config.toml
vocab_size = 8192
norm = "layernorm"
qk_norm = false
attn_scale = 0.177
bias = "all"
lr_mult_o = 0.912
warmup_steps = 229
MLP neurons of a small language model. Each row is named by its layer, matrix (down: output weights) and neuron, and shows model dimensions 32-223. Each number is 128 + 24 x the weight over its row's rms, rounded and kept within 0 to 255. Numbers have three digits each.
Before each neuron's rows, "fires before" lists the tokens most often just after its 100 highest values on Wikipedia text that the model never trained on.

fires before: "-", "|", " |"
L5.down445:144144141143069100119081103149138120202133128141143166138118123182115160148130087102164129130144110128126122129148123159120177117112151149146136105160120155123165111137144116141086129120108127138120158163145102146095109137118110136139055148131099127109087167158102175135126088105149091143128145156137118144109056130136113149102183098162101138117135127152111091131167134166120138154161134122080121086132109127168098126124138104125127170136122147123122117089126113138112161147153129159114126064187102134104138156141126113120152128131116118109116140096141123141072149134125128128

fires before: "=", "\n", "\n\n"
L3.down798:148150100120170139156163121093101117101146182124119118107125156131128109098107092114116124132141141137142123127107146141125114135125101112135164092099155105128138131133100100110139115133145160189145125109103145102137096118145116138127155133094132185197132156140126114087138128122136123168121085101156111084133154104116122075185157103132133140125084132122167109162121121092130147115144131078108132129127101155119145108133102088123170122114145101142138153142146144103128118118134138119099178108144159098133196133119071107146133161112136141136124136133092145123116125131141172108

fires before: " |", "–", "{", "2"
L10.down68:133082128146174111156126121160072137125089121114110151133127122114089146123196115152165137107132081118196125143137125164133158102149089160141119115104122127117133152103139121127117054148085132098121140164114165122137132098130138104133125098121129136087133119139134087122151110173059125135123147157105124123101118112172161113100170124115146158135112103104112132170111104119131126170179141146103148114128151149098105149166136085140140171149129128124162121122088137176112108130130175146090151117122185092089132142130104111128127094128109093148166132117085124147138125112150116149

fires before: ";", " |", ")", ".", "\n", "–"
L3.down41:124118143097131136124106112193130144131129159102120130107070161140153093126114117127123081112124108122095110138123123114124089144115144145107123115083143140127165093119127122124079116137117174152155144163121136117170124092131129128120118075174141138137092143096144133114124161129125147166144150128232122120140160123133092153093129124127141159115156169119076175146098124135143181165129151113109109126128180084134132117119170144100093123137154096141132145112147087123120116089166101147133117112157162129126139118145125167087162160099118158155107101132100122109123127123125161152

fires before: "-", "|"
L4.down92:127153108146100151133167173096095097174118112092148135140137150105081126074110150158105128151107113156146168108147160144077072124145115087093149109138111136091118103116104110129112091139130157148112135110098145120150104194135124123091121148133135156140116136132113151102141136138117140135108118160126101106140158132100127146181141164138180124129098161182133143141146127149130141135156112135119090147138138121119133171096150135121132123121115108147163139121118178080111122126148180109129141147106136123109169129188087149124128111130104126096119097096132117106137109119143172139

fires before: "-", "|", "="
L3.down288:139157109108134122140066128100170140136114135131148142134100119105139119145115127096109130136148125094144132099117155158118050131119142096132131146119151144101110096101172145089091118117110142140125118135154135148096133139110140156119153168129126103093126114134126141126158150135135122096115151166139118082132112153129140099142108120124129140167157106103100157133154128144209079110126116109148064153110121110114135140152143176097098171139135147137121117135110113110137147169124147091115134142122101143112069157116191130103140144150126133131090088135183119121078097142164113079

fires before: "\n", "  ", " 0", " 6"
L7.down445:136116099098086149090122129167140116068097110126120143124103118134160177103159146145146114151145099145115140119128141127101105085125142141102114143139161172128117086125135111166100134096114146156155121193110138113104138125143107142124117132140104161124125166189153122105088137103138130126134082099140139171131176112106123128130168105132185189133135118146125096118147103116149122144129134111093123068165125114109114119112100135148105136115125129111149148106056118121103141149130110146107126129158136105180103098164104136157116132136119117120095125148121131125094200139155173104

fires before: " |", ".", ";", ")", ","
L4.down360:123114161113098174165166116100119139125120121136156091118126140151157091135102166128104100139149133144087094130104137092118128107136166116127119144145104137155150097146139131141135117105147115172140152127125096108148108158116107131128162111131132137129120126169143094129116163137091125125178140144145148122115154102092081115137159068130102142111121120095115092111139092121134123150151088143060148112160079176092070088111095104118150178180163121129164124119112131103166118164115109176141129107117174140109114140136152085121119125119120121116116111133107129105122118150140086145

fires before: " |", "\n"
L4.down588:152103173122124125112169109163185174173102130100133083119141119105168123131135110118109108101113165101123124145113125116122169112150123151111161154114134132139129081082128143128131133142117133085134136113160123139105165157083124140141126115127121107106101092163138160141176104140179093084150154123083150142133112082118092148089146094127168150135131066095113124132141134090166096120106113151119161091125091159134167134117125139170101135146117140101139159112107115144142107130124111146100120109134103120117109133135134116136179129142154130115112158130128130146105095087124091126

fires before: " |", " goals", "ipa"
L5.down441:129094181104130121164137134073166104133142123142154122111110121163104125116165142132124110135129137090113200142097137187116094140107106125075137122134132128111080118157149130115141119122142156158150112162155117104107154101117126138146115116110098152134141183081114116123154116148119129168137118111128095131148144136161156122152125123130118086156153121069121148143098089185079111151132135089095119109133116180114109164152119106153130146146094114130113133125123114163164152121075111178139113106116189087139130126136128146144132094143198102143136088128110125131119148161123155140

fires before: "\n", "\n\n", "="
L4.down527:136147176150127112153174099137152152139136094170144135119168129135156128103132119109115102097131111095133126136136068106110150119130094140140175140100151105142124129098132153153116142149141165122122129120159116108118197110122137134120114129138166102102089100169141193121130154096132117110151119113150105139134168131119144122102109131143117161152176116109150147103167126063122101093127113152162110094171113143137131153101121123123106176107175136129121171144113089149140130158125082113081096122100105101173111100133124126101120161149148128130122130109113127098104094109146106084

fires before: " |", ";", " O", "C", "%", "."
L5.down535:102142155139139132153154112137117092137147097066095131142119135147108173145140128156118158121114099084115115139152149143115104158127103134154113121137121105112149126130099099121126142156099137123135086152167140095145162143148131114226139103166095092141095156161096105113124064157143117144080128171176168117124097103107108122116141082136083141124146107101122130114099133132139102138164129120103114116150170117164147162123098158114102143103123128075125153127122144126129113173126148114061124125160137159142105116123133092133109158100122125155163119133120088163102143131108166133

fires before: "\n", " 0", "\n\n", " 1"
L5.down316:111163124116127112115120099089118151188110096098100110163157094146137143089132098120144168114154127102074121137143137112080138136137165109110123143178122151130140114122118139150092149118116158111125081116148091119136133189130136123128122106180142087151120155078142125112162097144082072134103095151145151098169112101149097139092138118110125143155090165161136126149113136138131150132155107139119130103116165146161103146131140111121123205135115131123118128130119135138141137140133146151112142129117134123108117127177101114164128150127121117123095134119127086121109142133122130149

fires before: " |", "|", "-"
L2.down523:127115133077093108136137118124112120140129106115165135146128108118123130171108123084120116116145113111148163112132152145099132135114139115159124168134166141114177099145117140096129187096077151116121117131129135146109123145142118137119125176154129107086129153137138132139146128085084106143119134129149110098097106108128170125108112135140176137147143117129105138112140162123127063098110123139132097099190095114091106131120111139142093154172096138162121136115093118121165131177125119180088077156149086165121102127111176115111097110126129121122089131122159130167095115170175149095

fires before: "|", "-", "=", "The"
L7.down85:138168124159118130144097103141121141148145143193096183132126129137112123103144127117153183121165177100116148121170123122110127116106208114123126138156121126147164136155151110169103142135129149095113137105139140117142139144108151083130116188165126101087131156127081163113099108106113107138117141133173164083110119125109140132097101095138111116136120146127158075122124136117122135064111099161124122150106124092135133133141116134116130141132111128141159075127133134077086168073082121108129116153142154136132140127128114151127121129151092128131113113136113112122152134158121127158

fires before: " |", ";", ".", "18", "″", "1"
L6.down297:119131167149159112113131124146123141100203129128112102153118157154090123137117135115103123154098113104106159107158118156105155111119102131210146150086184149151137147112171113112166147111099129103124181156147121146096098087132123145129124121095132125140114162162118116145103118144094111152113166098121134174128105124112108141128122115111157137134139094118128113130143126086169121176069128088123118141120138107085141125097071149166127120104116121151149144170141108145100154134125125114115113128109122106099138130139126122192127127098083110122133181128145104112099134139137119132

fires before: "\n", " 0", " —", " 2"
L3.down620:119149130126123131117123134143157110130117081116096119135081102095132135158136139115131135106116171116155125124129131117119100113124135143117109183127145141104130112099141145116111118119097165104138136163131127139145134147097099099125130140162142117084051152114161115143158108088127140136122179153110137116097156125177118156145109108148157105154158119095108141143147153159167153196084139112110091100121189114081172139137127124169069113177101124128141126104103126143123152115127088134097101111134114140122062160129152120139164136128139120138093145138128134120108145161128117140

fires before: "|", " |", "-"
L8.down572:103085137132108109137128150132152135132109124106104132116145107122146129098158125150146096119090109177159138169157120095111174124104130132114152140035097124139150174101212177083142115118167127121121185140151107123167148161101116135118092076151141100119144099132131115129102112156151123110101129128112181163098126136126132109121100106146118129176182133125152137145100125108130139114080147126092141148105143133147091096109140125135129156115127115166149131151123124151158101131137132154130192112137159119127118106155120131131118130116092152112139173130151127101118110131104095136

fires before: " |", ")", ":", "–", "."
L10.down719:087119096157078134127125147167090147110172110130083088121153105127123112136104130114090144125130087089108100121119116156104141083096101071145153140117173138130132111127125132081135099173140145140123084138161099100132134129167109171127133099145090150120129122087127141113135124119110142150120138131193122143153088106154102163160131140124191148153096133078104155130174098161166132167147142141133145133125106136119125136057140126124150130091112126153134141117150118119137102166151107148146120133112086154127124103111099108125107180147129125149138137131101092149111105152145131144

fires before: "\n", " 0", " —", " 2", " |", " 4"
L3.down365:192112138151098148071087132130125120112127148150105107155122101134121141182117112087158142105142118089147154125116138107171129105158126166124125126110113155127123157106090121076132121131130182125134154149141136151127142135111099115105130150111127210089096120119130126125101117134121124127132133079112091139105151111127156152122140111131162155120111125137149174131162138116153103164109135136115087098166089141094115131114129136151101072125121120111113171120097083148127189149144097091146110137146112115139112152125135098155140137137065138147115115122124115167138106117151161133

fires before: " |"
L11.down368:193127190124109157135121117117153084143103093088121127165147103165128109156133158174121117152112082174131127108103128131129148154122070128166133129133127089114139127099147105134134103145132127157106110129129124109089132110180137152122103150177080117118160143103137138126102100161109125088106118163133114108080148167171147149125141140148091129128140120110097129144096143141134131091123151092125118137123151144131114138095122138141107143135115089104151133166127130116117132111059110104112136088173143141118126142099132135175150128139133109113144113071144115159118136127146136111

fires before: " |", ";", ":", " m", ",", "\n"
L2.down176:150141106154072142138156099095107117089164132187117132132179107143153102165135145133085167140150099184083113129121144148100149145132108128123128132146191139113150152136139145134096106109085127152110123103161124119150137116128147109156129140085098132086168169190111129169144104130151138107157116157140175114095117115084098147131083119112144154161113115120134132121119061114137145109122116127139149130158135138130123137106127109133085118123124104122126163121139144076140107133111166126126146122150131144143134136078125114151111145119139125091136143132108156108144143145172110154

fires before: "|", "-", " |"
L6.down183:090170145142110089110142134115143108105158146137131159116169157150112112101141119148148098099085136113128142158171109106153167133064141114152146187073081135131130138151101120067102124119080098134126164177110124129103144126120139131149144104098156104111162093107104124119113172171159125115147117080151130149116112114150129121135089159124122147147117067092143153141154119108109137166122108099125141121116145112094136117138082130131112127144150122149133144097093133138150128129136112143136147125108127127119148144133099134128148110105110140110159168128125156110146083119095135137

fires before: " |", " —", " 1", " 0", " −"
L8.down683:144101140076111118131148141163149107045087145147152095149133086171136165115165103100177131115123142129131153114121127115137117099131130104122121122122142146091147112115103151128104111138160146125152155137133126142149183154089103169158143092132081160123118151129140148146168115118158105070147147145138130100114092131110130135155147135116133177109106112148111129093114099184101088162087154154118097092144140122123168132111122129141149115124127090109103163118108085160114150144139150150136144135151104116148153209102111156136129108166099149099102133110141133141088130122150122106

fires before: " 0", "\n", " |", " —"
L4.down103:126170120114113107126081095146139107158103068141105132121112099138093167117131143149117120123136130111123114107171147142103119117114119131123125104152114159118135153134182122129129123107113120110099123191114099110118142177144125148156106152120136134105067171121140094157133116102104147164094126174080114125146087137129126208120161105108130093112155119141104149116127121175114084161142148137105135120116135147126171138155123142147086159179140109084163117094138122130136144133162139136118092125161126142072101163127131141194134136108128105125100175118094097134103160137135099130

fires before: "\n", " 0", " —", " 1", " |"
L8.down328:149138103158127147122088158124130154123119131108106069122096118121144106135115167128147117099142129137114127069141133102150117117155125120074113160088104130124153139129135115170118065133112140119077100118159089132127131134078089145135137103099162131114129121147107127132142097149131101151103155108101080148150163139117142135155168139141164160144104140121197148148093129066133138106110102137151147130140112095143139123144118097156135140100170114166127186143100137140170139150139188105124114096125115129113129120125079125101113158110096146122129142163110176122176151140139143172

fires before: "|", "-", "The", "=", "In"
L8.down43:129134119134126149122126139113143132144120111147124207111128118140143123099120144113117175136177161128123111155172127105137141122115161123121124112151137141160143114148118131159099150105154145125104096120136116131124125127136155114144131200146116119128136138100121137126079142016134130136129127139146135146126124154123135145140114117099114122129147143121176088118122122137129141016146128159132134116126132118114118126158128160115113118124154133127159054103116127097141139058089137135105073132118103181119143118094152128123134128127134114126102112161122131122127151220149136137

fires before: "-", "|", "ba", "eri"
L6.down83:146114095114080151178139108156110067111096088133164086142140118112101152091119137155132109140123092113103125134100175114155108124157116141086123086172138116185109100163108152142115162127141156125117170110125107130145144160127152126077157112139127152133136156140096121143128143089147112096178121151119160117142116139131133116101119136081136188109121144143152150122121129103119132125159119133145134130147147152084091126159089128129171113157160136069151124090143135074117097117094136125109122126100138131175150113142141118130097103128132163135122159105105119127126136116150150093

fires before: "=", "\n\n", " |"
L3.down624:116167134117132131137092130104129129141121156131163134127121152125122079128124139086142120131134123115146103098093145138130088129116129086125145107166132115136135110176125131110113108085115109192154126100123099113127119105165137164102127136125130145147147135089113155127109160113159162164114089111178138103128133140109103066113135111128095184165129156132137113119111122173120146108153106094112141086125143118102074125160130121127158139158156111133141101090101122149146148097146122122164099104120144130143133116107158090122128130157147097135155094157097157117158138137133201090

fires before: "-"
L5.down818:155150111130134166114111141114108138123130150112131120135127133138121147113134108121137138139127128101128136133125132130115125133136141122131132071115087116110112143141072109126123127119122185132144117127135167136105128123122138108138113108115133124142129153134130149077131113163128095144105098129106145107134106132128118134122133120126137128091065154141117145180127103128120152140167140127093165105115134135148125094140126106131144134123081140131155133143168152131098116110146153116122255133144140069116199119123074125161109127105109153128134111108114128115166119109090162203

fires before: ",", ".", " a", " on", " |", " for"
L3.down463:145190125144133145124139142080115124127126114168092162129100116153114113143165096104144125155125153068097132116104138141142105127090119123099170125123088136117186086160161083137095141130137156132164150144094081074087154131140112124112103104135150107138155098115083147110138160119122121149161099114212161132134118136141119127124151132112082123144124125099123141130146114119115150152152154122119140168153109096096114150134157128119124139089193126139146120114126069158137164135113132117123120108084106133121141123134117167090117112148111129121140153140148147104114114147135128133

fires before: " |", " 0", "\n", " 1"
L4.down143:126124144132129135096122084116112129145138130119138103132174084120144139102151107093125142128159153117169121126195143123117157126142120142112150127136073152123143117120115109118121116133163101145106092135121137145116151151123144123140117132146115130087152137119196101125124122073140128135120124126065172114160088194090094182130151093120131089114154199113129166138135118135099121115138099162107162108110113155147102159142155108122107163153122113144129137113120152135150144118120182119116149111193114142080105130156132095122101170121131086131143099114123131107090124131103121130

fires before: "=", "-", "The", "In", "|"
L7.down645:148143072122126118157120127103141120138124117177129183106135145156137118112123110078101144141204163122117134127190091117101138124135171130131102098142124147117160157160111140149092149133178164100125140128170166132156122135137133122116122202130132138097140136129108118134077130079124107116115150167128135109135106150134143114136106131098102094088134123135141095122120131151136085059111140173159106138102091115120140116150138180125138100115105130129151065141166114118126120067135131128125081154147121148143134129150126146144125105135120100137111118136139120138125125176162118132

fires before: ":", " |", "\n"
L4.down406:092182104114171105140102115116144082077142099155158150145128150098110129152101114125156119131135118087107141124081094115150151142109131140120137120157153121126097105137122114128125177118094127134144141115078154114126136130151150141108142139151168107117105146131080108109136138173082149143138116105171129097127132124158177092147143166090116093125130171131133096160134137118140101155121149143161121157102150117102111105140152161135141083124109142164101092126134126133108124103129124132110138153126173086181161123092143118154109104140116167088121157135141149114142103109107147098

fires before: "=", ".", "\n\n", "\n"
L3.down359:117152112092106133143156129114134123076136147109089083140131134124120131101129161111106142112122093111122188143144154155134136172167113124165128126106155140147138148139157113118138106110111138103132113098152111106128167101134139143146138124128096180146151112101158133153096123131158091144091099134139124165109179116115083148097103111124164145136132123148167086104097137171093110141128155114148088122150134155091158089164106102140148083149142130117145143112102133075142123124160141121126137089124132145105118112136157121170119076147133139128124139111061117163147087107153148116

fires before: " |", ")", "\n", ","
L3.down248:123137130104146117153113113092137137124166191121128142144066116095135130146104148113120086122119145091135100156145087137096106113140137169122125110155160122143108151113116118157123120157088148137150124108110119108162141170095154130130103133133155147096176148127122151115110138091107141136154121120152080104136162114171107094138140202129177169118120156121135062133109153109136124160142175114176112146127189115154138120137135139119107162128123138149140128116100136078093104100128083139141136120109132130118118118175103095096105142144117116102112120153110106142152177138140128125

fires before: " |", ";", " 0", " overall", "\n", " 1"
L4.down750:118109150133148135159101137120165134121133112038112114104142136170167127149103084123149126105098107114124152106096147122107190128126119098147123139173109111181152068108115146124100143131127124160118079163118104110129139124134096132123091107148126146131158128097122171106110097160136127113136143112145148163122142132149106127149166151132116092129122143096140125170134104116148154119135139093147134108129075166118076136140158129123104114143142072180126148147069099125136134084094066170121085146144166127141137099140149159120151163141139139121105148180144099115098118121141156129

fires before: "=", "In", "The", "-", "|"
L4.down312:171130100130146182126162191176170121127096060087112108106087124037122138083144099134113123143121144068137098132145130166131090137161133092114146138158164108103116101102104133149111121144144142133156140128131124122129139158131122143134128175175123105067172118098139092124126149133116136141115125142110102103147157120118131155139114155109126109152157134099111119143133117148129116114101141139159113138116129129109160136126167151133108162137136126132108131095090101148113109136106136130098122157159069130161133149144131144114115144147131155113107105141128135129090128140114145125

fires before: "=", "|", "-", "The"
L2.down800:132137137121122146121125141135147145147113109117143142135124136132119130154142097112112108116144161120180133106119165131130107150115148129146142182146155104106143108132129164080122165100131127111122139156144120141112119162089130132097121180139133086127134134136136155140154100129105122134080145153115173118135103124117116105144166105113113056127132110106084137125129129133148065063142129142130115111150114117117142138135133154133116126161142167119133092124092137147145141094069121151096081104137109115130121142124152113112133127153140122141080134174135067135083079197159132070

fires before: "=", " up"
L5.down108:125123063104155172077162114111149087101118169094127126133114127131145178109125154103173130141143118128097149090133127136124116135155124123156137085140165157117101126139112102132096117142093096129163133066099120115118105085170155105115107135135104123155144146134088154097077141133135118127162108120159132145120166126158122129152142107121155151095162099114145138145153123097143156133112169099117117127098171139120140139152131141116113054090138137138167114093132135139147088115144151147086146070134138121132162113143113082184115106114133150111166131150131157115111138108123130114

fires before: "\n", "  ", " %", " ±"
L7.down738:135144117136106144133103082176146170148124164136144153128117134113163145112119121115168160148151120097129127114137127135090146122084159132100146130116092129149143089124153123159106144120148153123139162133139133093133119101115149120142093146145129119128125120166087180140094110105118118134098133128144154113131121118072118150117120094152150162128130154153136102120121095057151104055111140132126112133152121086161109165088091107112149150116123131144141111136161120111139175103123120137087101136127129133103109101140163147150086176101091140103130169114122087091158137144153114132

fires before: " |", ";", ":"
L3.down628:127135106095151115135119122091152174111110114128151124139105133102155134123101094099097116123144103142081113127154089171096106154138113135147137107166105134138162120140147133086112119137139099149138132091127129119123175155156153136115128127139163131120150157177097119155125155111158142104149115165148089105155102116107150109135122113161104088093163126098093150123125125145180139155132128184152109128131083142095050140137136134096086095110132121145150120128146133104136154166128129132110083118161129130118113091137153126102088110131141115121054144124094160130148152140110135119

fires before: " |", ",", ".", "–"
L3.down367:129165089133130140134133106091108110138146139130144109165103102089129112131160110143089112102117151127120163164152129125107138116153124151116155155178111084112063130113091144111143123119146156121133103136128122142150164135135150119178116132079098135074183151039159138147144153106117121138150118107076087114165170139114135141190167172154177149153137100139133129115110092101163129162117097136132144099113129109154116141113142146156131135144107126118105116126131101082134140125148115159145118114099097137136126150162119156166098152140137129134125108146103134106082131114123158149

fires before: " 0", "\n", " |", " 1", " 6", " 2"
L4.down833:140181123109125131140136133133103114160111103145105106138130103135134141099120138144134153162154111086132105139168090150116100132156128165114097146150143119129139108104122137124118161125136146136110133138151122092114115163136134129122078160117115108115090159120167117131175072112113129154139128150081116130159142168134108192164137106076096062100144132162095196118136139159129109139142134145116086084120120172150151124154113134139142153168127122136133116130140153126111099080152120153110125113183118131090135114149131128138113109103176103126105158107124102131101150115100126117

fires before: "="
L2.down122:147126143091077128102103165142123104109116118139139127152133141152102145145155131110178107118108119123152128142120083068175116108154162147089104139101164165150123129109120100110132097122154171140121133108088144135097078139117146117113144183162140149117129142132116164154122128151130139109118122102145144125120129112127164127118126144102158138162108129169147130141174151095117082148110149125123116123133125150123109110076133116134121098128112126154096140126130129107119159087152114098160105154130101121180172105175115136121118115096126119114117144052113117138133129101141145108

fires before: ".", "\n", "–", ";", " |", ":"
L3.down82:194178139127162122160097078157142138115168096135107116133117123127099160128091126105156174108116140118133133120152127108139182126156149142155132104150134151073106133119114126141122090134093148106137124139133119111131156149107121125119145117190162121117102128142114110107130124120148131144067128091155121105174096111159143104095137119115121160101108133092143131132123124122134142126146175191104147121096106143102110154115089124119053170152126164129139140121133061095087136158104149092090132162130111138130122131107119149134149126101103107148119169122149151157150109118099135124

fires before: "|", "\n", "-", " |", " 0", "="
L4.down108:144173144157119133119120100119150150163084117136122156148141117081155114115116065112172089124125120127114122110155139121099115137106143140129140114101156124121145118139118137127135123141114177130170123153136096100137149146125130131128078137149193101081093147123122136110154131080137069125113178076113132098149113124159093136110125116171123154163129132114127129125122151105172114131125125136163150085138165132184128165109129138101081190110085150120128154164151109112131122106109125124113143122115111120134066111182114131139126162111055136137139144116166152103101110144143129144

fires before: "|", "=", "-", "The"
L8.down589:144167107126145128103093102098112129120145124132141154102120113140140130113125135082133204110158135135165124141168124154132120122150151134120122091149099115135164123154143126157102138132154127132131128090159138145130127175120155111131103180141135106113130137123152119112093151048120125153101133164150124099138118151130120116159130110138111123118146132129189108132153137102141129000132128144143106111128124136124106125151139134108115149098132144144142060121134150115122123083097135128121117120121124147119114120109121143135129124116127112109126122163124106148114165203100090131

fires before: " |", ";", "*", "."
L8.down737:120128173137173146150146156128093094155140127142144115114122126126092102131128095135106095110181104175136128106145111093159138112133117127126170144134154101140124151139166194089116132086089103137210132184096113107139119093127127152117118104139154143146139112154138081140151143154110155122115114120132113157110149147147168104142124175117119143145120120102126123121097109145148137203094101152099120116134126141117119145134114134135144180123145132130099165124131133130090143139123094137135112083104113125088138155125124099126122141164134122141093165100098133126151157092153136148

fires before: " |", "–", " years", ";"
L6.down231:146125128160154119111105111120122103135181146133102162135115162156106122126159085097160134118116083107141115119139126184136115132118147133114118095124134098148095155142090076118124118122059136149140119094102172104123160128130161098139075104054156134124098139121065121124147115143126134166148099102131146147129167136107154100135090165139146139130109155132159168147136100103111129178171141168107133129151148088111123104123132156125128102109148093158157123142119107118119151133138148132130179139097158089133153115126105140139128144113148161111139141121111132141126152092105162173

fires before: "|", "-"
L6.down841:081102124081106136150133170158166106162137078112137133143136113129116103132138105135167133104148142081138135125160133122126103125100129104129097088138123137121128142143108105119119141100114110106123127151116111120081155178106146146114136176159132142090165167159114129136116146162132134096142098111157131062131108078121122113129138138128114128158104126142111104155131125192091119118135158097109113137138134102088136102164177159173095159136120094136125137095091104143138113100128125124094147106173111133133146134135114121150142138165092141133062146146162097157111124202146138134

fires before: " |", "\n"
L6.down346:161110127174130082140140130169124133149143113109100156137129142083135156120107110176107107091106149142124127133151105119100167122100069133152131156167167134124117126121152146115162112115105101103092176087123122112114120121126099122122101143120131121066120113090147163121164135164153149112146150156136124139098140112157148137142139177147136128150150118125139140148146146104152130163110085165170119136149105136116121101121101152149099118128145136158123152127090092139134130126160102140108098134089106119126095129100112140105181129155094163116161119157148107084124104112117150128

fires before: " |", ";", " 0", " 1"
L7.down477:132097116121160157141177116145138127100110138123124113116108129136163139115128158115143120110093118158124128117157148147107147108130108123138140111070122119114123104116120143137135129123141090134126097164122108118094141136159118163142127107149119157132114113141097118136101103145145075152118113174128114157160132105146136140178139120142123068175168142134114074148134135186108118138085121065075116136137171138108155147124155156121105122097152088137136169129108075149132134120119124156123126092093144110125124116135138095177103120122122135096123177120162070132128156161135148116

fires before: "=", "\n\n", "\n"
L3.down867:125089130098146146105154132159130141079145159140145131132110148087134093097143141106077108143166145132135131134111149121123106133138114133154148132089158121150155092102111111115102158093154133153141143100111128122130128073168127154122143136147122139147135161181166134104137113137132087126136117125130140141132174105097118173100135139149169172128114129130115091118120088069140129107128153080190081088120144165124126116090150115147103134118161110158140120079132156151172088136158143109150126078108147125138117112173144092148147117163123147105126138130126127076098142110118101140

fires before: "|", "-", "The", "="
L8.down644:103106133147128095137126139129142133138118130127112173125139129142107128112135116107145207154169150121101127103142093145104148137125159146110119085140116147171134145170146147156098155154141137072131130119112126113136107161142143078113135184154114092146099141131104108136086122076120133154112157123158132128121107125124133139146097121123128097119133137121156089110153140124121153051120112148144135139113119122113132095172113153095141119132115139106145029122119104090123106092102133137107103152127115173130143149099128137138112087121121112153120129151125146144158149210121127105

fires before: "=", "\n"
L4.down577:109126102097124171102132115075116139102123123136137155149143149114131140116106159110123145125149163172101116127115149158132151167144139121134133102127109124140119114156106125062129114116177099090142133136117111109130107114162134141089144175126087167150155115153124154130116115101133098117105128094112109173106184148087106082151132125114144101110125136122152069096145134133134075121144187119146103151113139113092137097115112138112119112135158122124176087102138150121164090130144140144141098161125132151182063148121169120164095104127117152099145102152122154130138130143173158102

fires before: "-", "|", ":"
L4.down741:129136114088134145112121117157179157127085084080076119152097114104132156071120073134135100129132156083177121123177142151133099144155154121142132132162125138078090156119108145124129129155133151130151136138133127132125113149084104153113103137154111120117124158154128096126131116130109112139128149159117137090154139100131129161138127164141150111127142105138068143157139134152102089124113131132129112119117134130107188183148110153137097132145086129086137134064102085157137128119133104141105124157160084106137142142156153125167114132112105151134106125144129120140091160154153181135

fires before: "=", "V"
L5.down329:134132095114159154134159113084099118109129149165123149138141159165121144125136125129123144141152127174137112163113101162112141114115127124136171088092091104116122161152106097101112098117113131134148141108110156102109143116142173134121153116100131160165132111151115104092117140130089135122120060088169112131101130125117153105119109131083137127145125129142150179152099150101102141147126134126096122125098136106139135140155140088145143096083108118120135160123186163122127120106131128123130178135116161065142184086154097126167099116110095129079185096091116170135135140126120142159

fires before: " |", "|", ".", ";"
L7.down806:154122149099152165048101157154148159146134116127118100150109129147076170127165164191138155157163134134148141161116170146108119126108113105152161118119140138144132124103112178110107118139102139117163081110084113156119148101107138132087135141132108122105170102072126121117121113103180113121115116132137096145121136109114149178144136110131136162151119083132132164125130144112135097099126108123122134113134098135065102148087092158138098130131115133098136137132114086125158163162062124119133123103123093089104104147148135128152114136138142132116162102117133138096116163133131173152